{
  "num_hidden_layers": 15,
  "hidden_size": 384,
  "num_attention_heads": 6,
  "num_key_value_heads": 6,
  "head_dim": 64,
  "intermediate_size": 1536,
  "vocab_size": 4096,
  "hidden_act": "relu",
  "norm": "rmsnorm",
  "norm_place": "pre",
  "norm_eps": 1e-05,
  "positions": "learned",
  "qk_norm": true,
  "attn_scale": 0.167,
  "bias": "all",
  "tie_word_embeddings": true,
  "parallel_block": false,
  "init": "trunc",
  "init_std_qkv": 0.0263,
  "init_std_o": 0.0263,
  "init_std_up": 0.0263,
  "init_std_down": 0.0263,
  "optimizer": "adamw",
  "learning_rate": 0.00228,
  "beta1": 0.9,
  "beta2": 0.98,
  "weight_decay": 0.3,
  "lr_head": 0.00873,
  "max_grad_norm": 1.0,
  "warmup_steps": 301,
  "schedule": "wsd",
  "decay_fraction": 0.94,
  "decay_shape": "linear",
  "final_lr_fraction": 0.0,
  "batch_tokens": 131072,
  "max_seq_len": 256,
  "doc_mask": true,
  "z_loss": 0.0001,
  "train_tokens": 574100000,
  "max_steps": 4381,
  "dataset": "wikipedia_en"
}
MLP neurons of a small language model. Each row is named by its layer, matrix (up: input weights) and neuron, and shows model dimensions 128-223. Each number is 128 + 24 x the weight over its row's rms, rounded and kept within 0 to 255.
A block is one neuron, or neurons of one layer that tend to fire together. After each block is what it responds to, as a language model described it from the Wikipedia text at the highest values.

L7.up459 [135 117  97 157 112 135 114  91 161 105 148 196 116 142 113 119 114 101 145 131 152 113 126 155 122 113 120 143 177 103 123 122 136  99 159 115 201 127 137 143 156 144 134 146 109 190 155 161 140 163 112 151 135 185 118 116 194 152 106 125  98 110 151  92 140 180  66 144 108  84  97 110 138  95 159 140 102 134 136  97 124  85 142 117 102 149 153 181 123 109 118 114 145 144  87  99]
L7.up537 [134 121  30  83 105 115 143 117 125 115 121 112 113 144 144 170 105 121 108  96 149 110 142 158 124 115 116 125  83 109 129 148 122 114 123  84 151  96 127 119 140 115 182 145 136 114 146 160 105 128 140 121 127 143 114 114 176 156 102 155 121 132 164 124 120 149 103 131 110  71 144 149 176 131  93 128 149  95 139 178 126 103 160 114 151 129  89 136 134 146 152 108 115 166 118 119]
Word-initial L piece. The single letter L or l split off as a word's first piece, as in L|imited, L|icense, l|iberalized, L|incoln, plus occasional semicolons ending list items.

L6.up61 [125 160 168 126 149 143 105 149 114  95 106 152 178 141 128 130  59 182 147 142 168 146 151 124 113 119 108 193 122 139 150 151 120  98 145 145 135 140 115 123 154 103 135 155 164  94 129 129 158 131 122 169 169 168 117 127 124 119 124 146 157 168 126 132 130 146 128 101  70 149 127  83 113 152 161 104 157 102 123 130 154 112 172 127 159 108 113 151 152 120 133 111 193 108 148 145]
L6.up297 [109 167  97 149 115 121 114 113 149 157 201 144 174 136 111 113  76 112 117  98 170 112 123 105 130 133 155 144 109 153  95 125 112 110 127 127 166 102 159 112 124 163 162 153  96 132 123 137 127 161 130 148 159 156 134 134 144 107 111  93 159 121 179 119 160 130 114 132 100 139 131  94 158 132 152 142 160 120 108  81 122 112 117 136 129 112 101 125 147 126 159 105 123 125 135 151]
L6.up1076 [156 178 154 145 127 149  57 124 109 135 128 114 133 176 128 145 116 144 130  99 172 144 172 132 111 127 134 149 111 124 113 139 108  71 123 149 145 112 119  99 153 126 116 155 135 113 157 147 125 144 116 154 205 126 162  99 174 138 126 156 101 165 143  89 122 133 137 139  97 152 133 109 144 155 104 126 134 108 120 116 170 124  93 149 152 115  82 110 170 174 132 128 182 157 129 160]
L6.up1507 [152 112 119 138  91 156 115 125 108 101 134 165 115 157 100 133 137 125 181 114 172 111 132 109 111 118 112 115 155 131 157 162 128  93 150 131 111 123  73 147 190  87 144 148 116 145 125 160 189 163 113 127 145 117 153 130 126 121 105 144 112 108 137 118 112 131 141 158  59 123 126  95  88 142 129 125 153  36 115 133 128 161 132 170 191 101 105 113 140 114 158 115  96 129 149 131]
Mid-word fragments cat/at/ag. Word-piece fragments inside longer words, especially Cat/cat at word start (Catalunya, catastrophic, catalyses) and at/ag/reg pieces (Compatibility, Armagh, aggregator), plus occasional verbs like received, built.

L3.up502 [109 123 130  88 169 130 139 102 136 139 177 158 134 101 131 130 147 161 110 102 178 130 122 149 103 107  86 171 138  79 131 149 125  89 119  98 146 108  90  96 153  87 162 149 171  75 126 150 113 181 134 120 136 126 156  74 168 141  92 125 102 169 158 129 132 161 152 147  81 154 133 115 110 112 128 132 125 100 155 114 138 134 194 110 136  86 117 155 145 111 154 126 129 112 132 141]
L3.up553 [117 134 138 129 138 122 128  89 147 160 101 124 140  96 119 147 103 144 114 135 171 116 131 132 141  97  85 133  98  89 126 137  83 109 114 162 106 112 159 113 143 135 133 132 126 107 116 140  85 110 143 143 158 109 157 134 173 123 106 102 149 125 130 126 148 141 127 139 108 101 112  69 146 106 126 143 161 116 117 159 165 110 127 129 131 121  79 167 147 107 149 142 174 156 130 128]
L3.up646 [172 186 127 171 111 150  99 133 128  97 123 135 100 100 143 144 141 129 129 115 101  99 145 133  78  88 125 149 128 146 158 139 114 130 122 152 114 124 132  81 143 106 107 147 121 101 139 111 152 145 134  88 148 125 163 141 164 121 116 146 158  92 149 133 154 160 151 171 106 132 141 132 105 110 127 125 160 132 129 132 133 119 162 134 133  92 162 182  93  97 135  98 101 146 150 137]
L3.up661 [128 136  91 144 149 165 133  87 106 101 156 112 107 163 105 133 142 129 100 130 159 116 178 161 140 136 144 118 137 102 132 140 131 105 170 113 142 110 130 142 114  84 147 144 142  88 149 150 129 163 125 146  98 136 146  71 144 132 104 112  86 159 107 133 128 138 127 128 116 122 138 104 140  75 112 139 153 129 136 120 131 107 159 141 140  83  99 176 108 124 140 120 137 154 128 144]
L3.up720 [102 163  79 101 114 166 128 127 151 158 151 115 117 146 132 149 119 121  84  97 160 153 163 135 138 172 123 116 133  79  72 142 124  82 125 121 150 100 148 158  82 129 136 163 155 115 175 101  96 127 142 139 144 136 105  90 148 159 117 124 104 150 149 136 121 162 109 103 111 108 117 139 136 117 161 144 135  92 134 111 159 144 130 138 143  88 122 128 161  95 134 113 138 172 144  95]
L3.up895 [ 95 100  97 113 151 119 139  98 160 146 178  73 125 155 139 123 126 159 160 121 139 118 124 126 160 120 102 118 119 152 167 141 122 100 164 112 124 127 137  83 171  99 141 138 127  99 124 200 129 145 119 101 137 169 129 140 138 137 101 173 126 101 132  81 143 132 156 115  72 130 133 109 138 147 145 134 136  93 158 122 130 134 121 135 139 142  90 147  95 123 153 107 144 128 146 125]
L3.up964 [ 90 136 144  92 174 134 118 152 148 135 168 149 171 118 160 114  85 136 100 137 154 103 137 126  92 123 142 126 135 115 108 150 121  90 140 120 113 118 129  85  94  99 167 141 132  75 137  92  91 152 138 131 133 133 116 115 166 122 113 102  80 154 136 170 162 159 144  99 118 183 143 139 111  92 143 111 125 109 118 127 124  94 129 135 139  73 141 137 219 106 195 132 100 136 109 113]
L3.up1257 [148 162 152 121 128 181 160 120 118 136  87 126 126  93  72 130 131 136  92  84 162 128 143 148  75 167 108 146  99  94 136 138 123 116 124 103 124  96 138  94 122 143 140 145 133 105 143 115 109 120 110 155 143 156 128 123 134 133 100 170  67 127 136 151 120 119 125 151 100 118 124  95 148 145 134 121 152 124 121 141 134 117 143 170 135 122 135 145 183 122 134 147 129 130 102 140]
Word piece after initial letter. Second piece of a word split after its first letter or opening capital, e.g. L-anguage, t-ext, Q-at-ari, middle letters of acronyms like RTL, MTY.

L6.up118 [138 142  46 120 134 133 165 160 133 136 129 128 106 113 162 111 111 146  90 127 160 123 123 172 121 125 133 118 150 169 111 151 113  94 154 136 113 102 154 152 121 120 178 148 173 138 143 134 112 149 154 141 126 152 113 120 139 120 109 117 127 118 108 127  84 128 115 103 126 115 133 111 145 124 125 144 165  93  96 126  91 116 150 138 155 135 157 110 128 103 143  75  94 163 140 152]
L6.up198 [165 127 102 119 171 108 114 113 126 137 128 140 141 118 128 114 132 129 129 116 109  92  88 172 153 108 151 128 126 100 111 149 115  87 119 100 147 126 133 136 127 140 144 136 113  80 181 119 122 152 124 191 146 127 101 106 108 117 112 112 142 108 136 115 103 173 120  97 109  98 142  92 126 134 133 116 114 117 117  98  80 121 120 134 142 112  94 101 128 177 148  88 158 123 110 169]
L6.up548 [ 96 152  96 108 142 114 103 128 119 131 130  90 121 130 150 148  83 136  87 158 156 135 141 117  91  97  64  99 113 130  62 157  95 121 169  93 138  93 114 121 129 145 137 152 130 127 151 139 128 133 164 111 122 123  80 122 169 149 110 126 162 150 174  98 165 109 129 118 123 101 126 116 118 121 122  95 123 130 117 119 134  98 142 136 151  79 118 148  89 125 163 142 130 129  67 103]
L6.up1523 [142 123  86 110 122 135 135 139 110 116 144 110 123 114 140 170 108 101 143 138 137 107  86 189  91 114 143 110 137 102 110 150 144 126 138 109 132  86 118 129  97 143 145 151 147 107 136 143 104 187 112 146 120 142 113  87 146 134 108 174 107 150 157 138  97 115 100  97 116 101 136 121 148 124 179 132 136 139 135 123 106 129 185 159 150  95 140 161 112 117 135 143 101 162  83 130]
Clause-opening subject words. Words that open a new clause as its subject, chiefly relative which/that after a noun (algorithm which, fish that) and sentence-initial he/she/they; also word-initial L pieces (Lockett, Loss, loves).

L7.up1053 [143 186 128 166 128  65 131 126 109 108 175 131 142 108  93 121 149 120 156 131 100 129 111  62 133 129  92 121 139 137 134 123 104 151 111 110 128 117 114 129 133  92  96 161 141 110 138 147 106 113 108 122 148 147 131 133 176 128 124 109 139 136  97 121 148  94  94  94 114 124 138  91 148 144 130 166  71 113 133  94 164 113 124 142 169 109 132  69  84 107 167 119 144 114 118 135]
L7.up1198 [111 164 143 130 108 185 113 134 104 149 133 113 119 187 120 124 118 107 141 114 105 169 131 154 118 124 124 104 128 115  82 126  96 132 143 125 164 104  90  82 138 174 117 140 186 133 152 138  92 135 116 172 156 112 118 111 144 146 108 129  94 177 129 113 111  91  83 125 106 167 153 104 159 132 123 179 141  95 123 142 113 114 129 139 128 124 155 140  89 123 129 124 135 119 112 140]
Section and paragraph breaks. Tokens closing a Wikipedia section heading (the final == of Biography, History, Background) or a paragraph-ending period plus blank line; occasionally mid-sentence words like where or with.

L3.up32 [120 188 126 103 135 148 129 127 125 134 137 122 115  67 100 150  99 159 121 125 138 141 146 147 145 152 132 112  82 122 136 132 131 142 160 153 111 102 139 101 114 116 152 181 129 116 117 159 105 136 111  98 146 114 135 115 139 174 131 145  79 155 181 161 122  99 142 127 122 165 131 125 160 120 130 127 132 143 116  79 122  80 149 150 141 138 105 149 144 142 141 103 107 121 114 134]
L3.up38 [106 120  98 139 154  86 138 140 132 111 146 107 104 136 102 117 150 132 118 134 134 118 189  67 128 115 100 150 103 142 107 174 104  96 123 155 149 116  96 131 154 115 148 149 123 121 131 154 104 146 168 136 147 146 140 123 153 130 103 128  97 112 159 118 125 186 147 147  97 168  89  67 122 117 123 145 163 111 111  87 123 111 119 121 151  92 124 131 118 128 153 141  98 116 116 100]
L3.up201 [151 171 139 103 161 140  86  70 130 128 131 111  91 145  96 138 118 118  98 108  90 130 176 102 186 116 145 129 124 111 113 157  91 150 114 114 128 106 130 146 142 126 164 151 149  89 112 117 103 158 101 127 171 174 180  87 117 164 124 112 129 155 155 138  95 143 140 149  75 166 103 116 155 127 132 112  98  98 130 103 123 114 165 159 133 132 129 132 151 104 144 103 133 126 150 158]
L3.up228 [191 136 149 120 107 182 127 115 102 154 137 127 118 127  77 137 123 108 122  94 159 102 134 100 194 137 162 139 145  95 142 117 117 148 106 148 125 110 141 140 141 125 123 159  92 125 146 148 122 173 105 131 148 163 141 103 127 116 117 111 120 114 103 132 101 137 114 145 118 129 111 118 126 138 158 132 108 121 127 113 148 124 152 160 159 137 121 158 137 161 139 102  84  99 136 152]
L3.up245 [157 151 138 147 154 140  88 161 137 123 160 135 154  98 108 169 143 108 123 116 139 117 163 110  94 116 124 143 119 106 152 146  90 107 149 111 145 145 133  76 145  99 135 152 100 130 155 136 156 131 129 127 147 127 105 159 145 133 111 144 156 134 139 118 161 109 110 140 118 173 122  96 146 133 119 131 181 105 101 104  81 144 109 153 143 107 129 125 127 131 213  84 162 138 130 159]
L3.up335 [119 128 139 138 112 123  87 117 180 142 143 136 122 124 112 124 113 147  90 117 117 159 125 124 123 111 109 114 139 133 137 154  91  91 123 157 129 122 119 117 154 182  99 152 115 126 126 119 190 150 106 140 161 106 124 129  97 111  91  76 156 127 158  76 105 123 129 128  72 132 141 110 141 135 146 114  81  45 126 120 152 125 135 129 133 148 118 123 140 124 158 118 119 144 130 130]
L3.up390 [113 132 112 110 140 141  84  99 116 124 138 112 129 105 110 162 122 169 143 120 127 130 135  77 148 151 147 138 136  94 139 149  96 122  70 109 144 131 160  69 139 129 150 139 123 102 130 153  89 143  96 113 186 114 146  97 113 117 125 141 167 113 160 136 138 102  75 124  68 146 153  96 149 156 148 113 160 111 130 107 135 147 138 163 132 129  96 101 171 112 142 121 113 110  73 176]
L3.up1161 [152 139 113 124 160 107 102 134 110 119 144 128 167  99  86 147 109  87 123 143 122 136 177  78 136 103 151 130 123 108 107 137 115 121 120 143 120 103 104 136 160 150 157 149 114 142 164 145 144 144 135 151 162 134 148 121  97 100 105 121  73 121 156 123 136 180 144 114  92 159 109  99 117 123 117 135 137 107 125 123 164 126 154 135 138 135 116 120 148 128 130 129  70 103 119 163]
Credits "by", "at" pieces. Fires on "by" after directed, designed or a work title, on the word-internal piece "at" as in cinematography and temperatures, and on "==" closing section headers.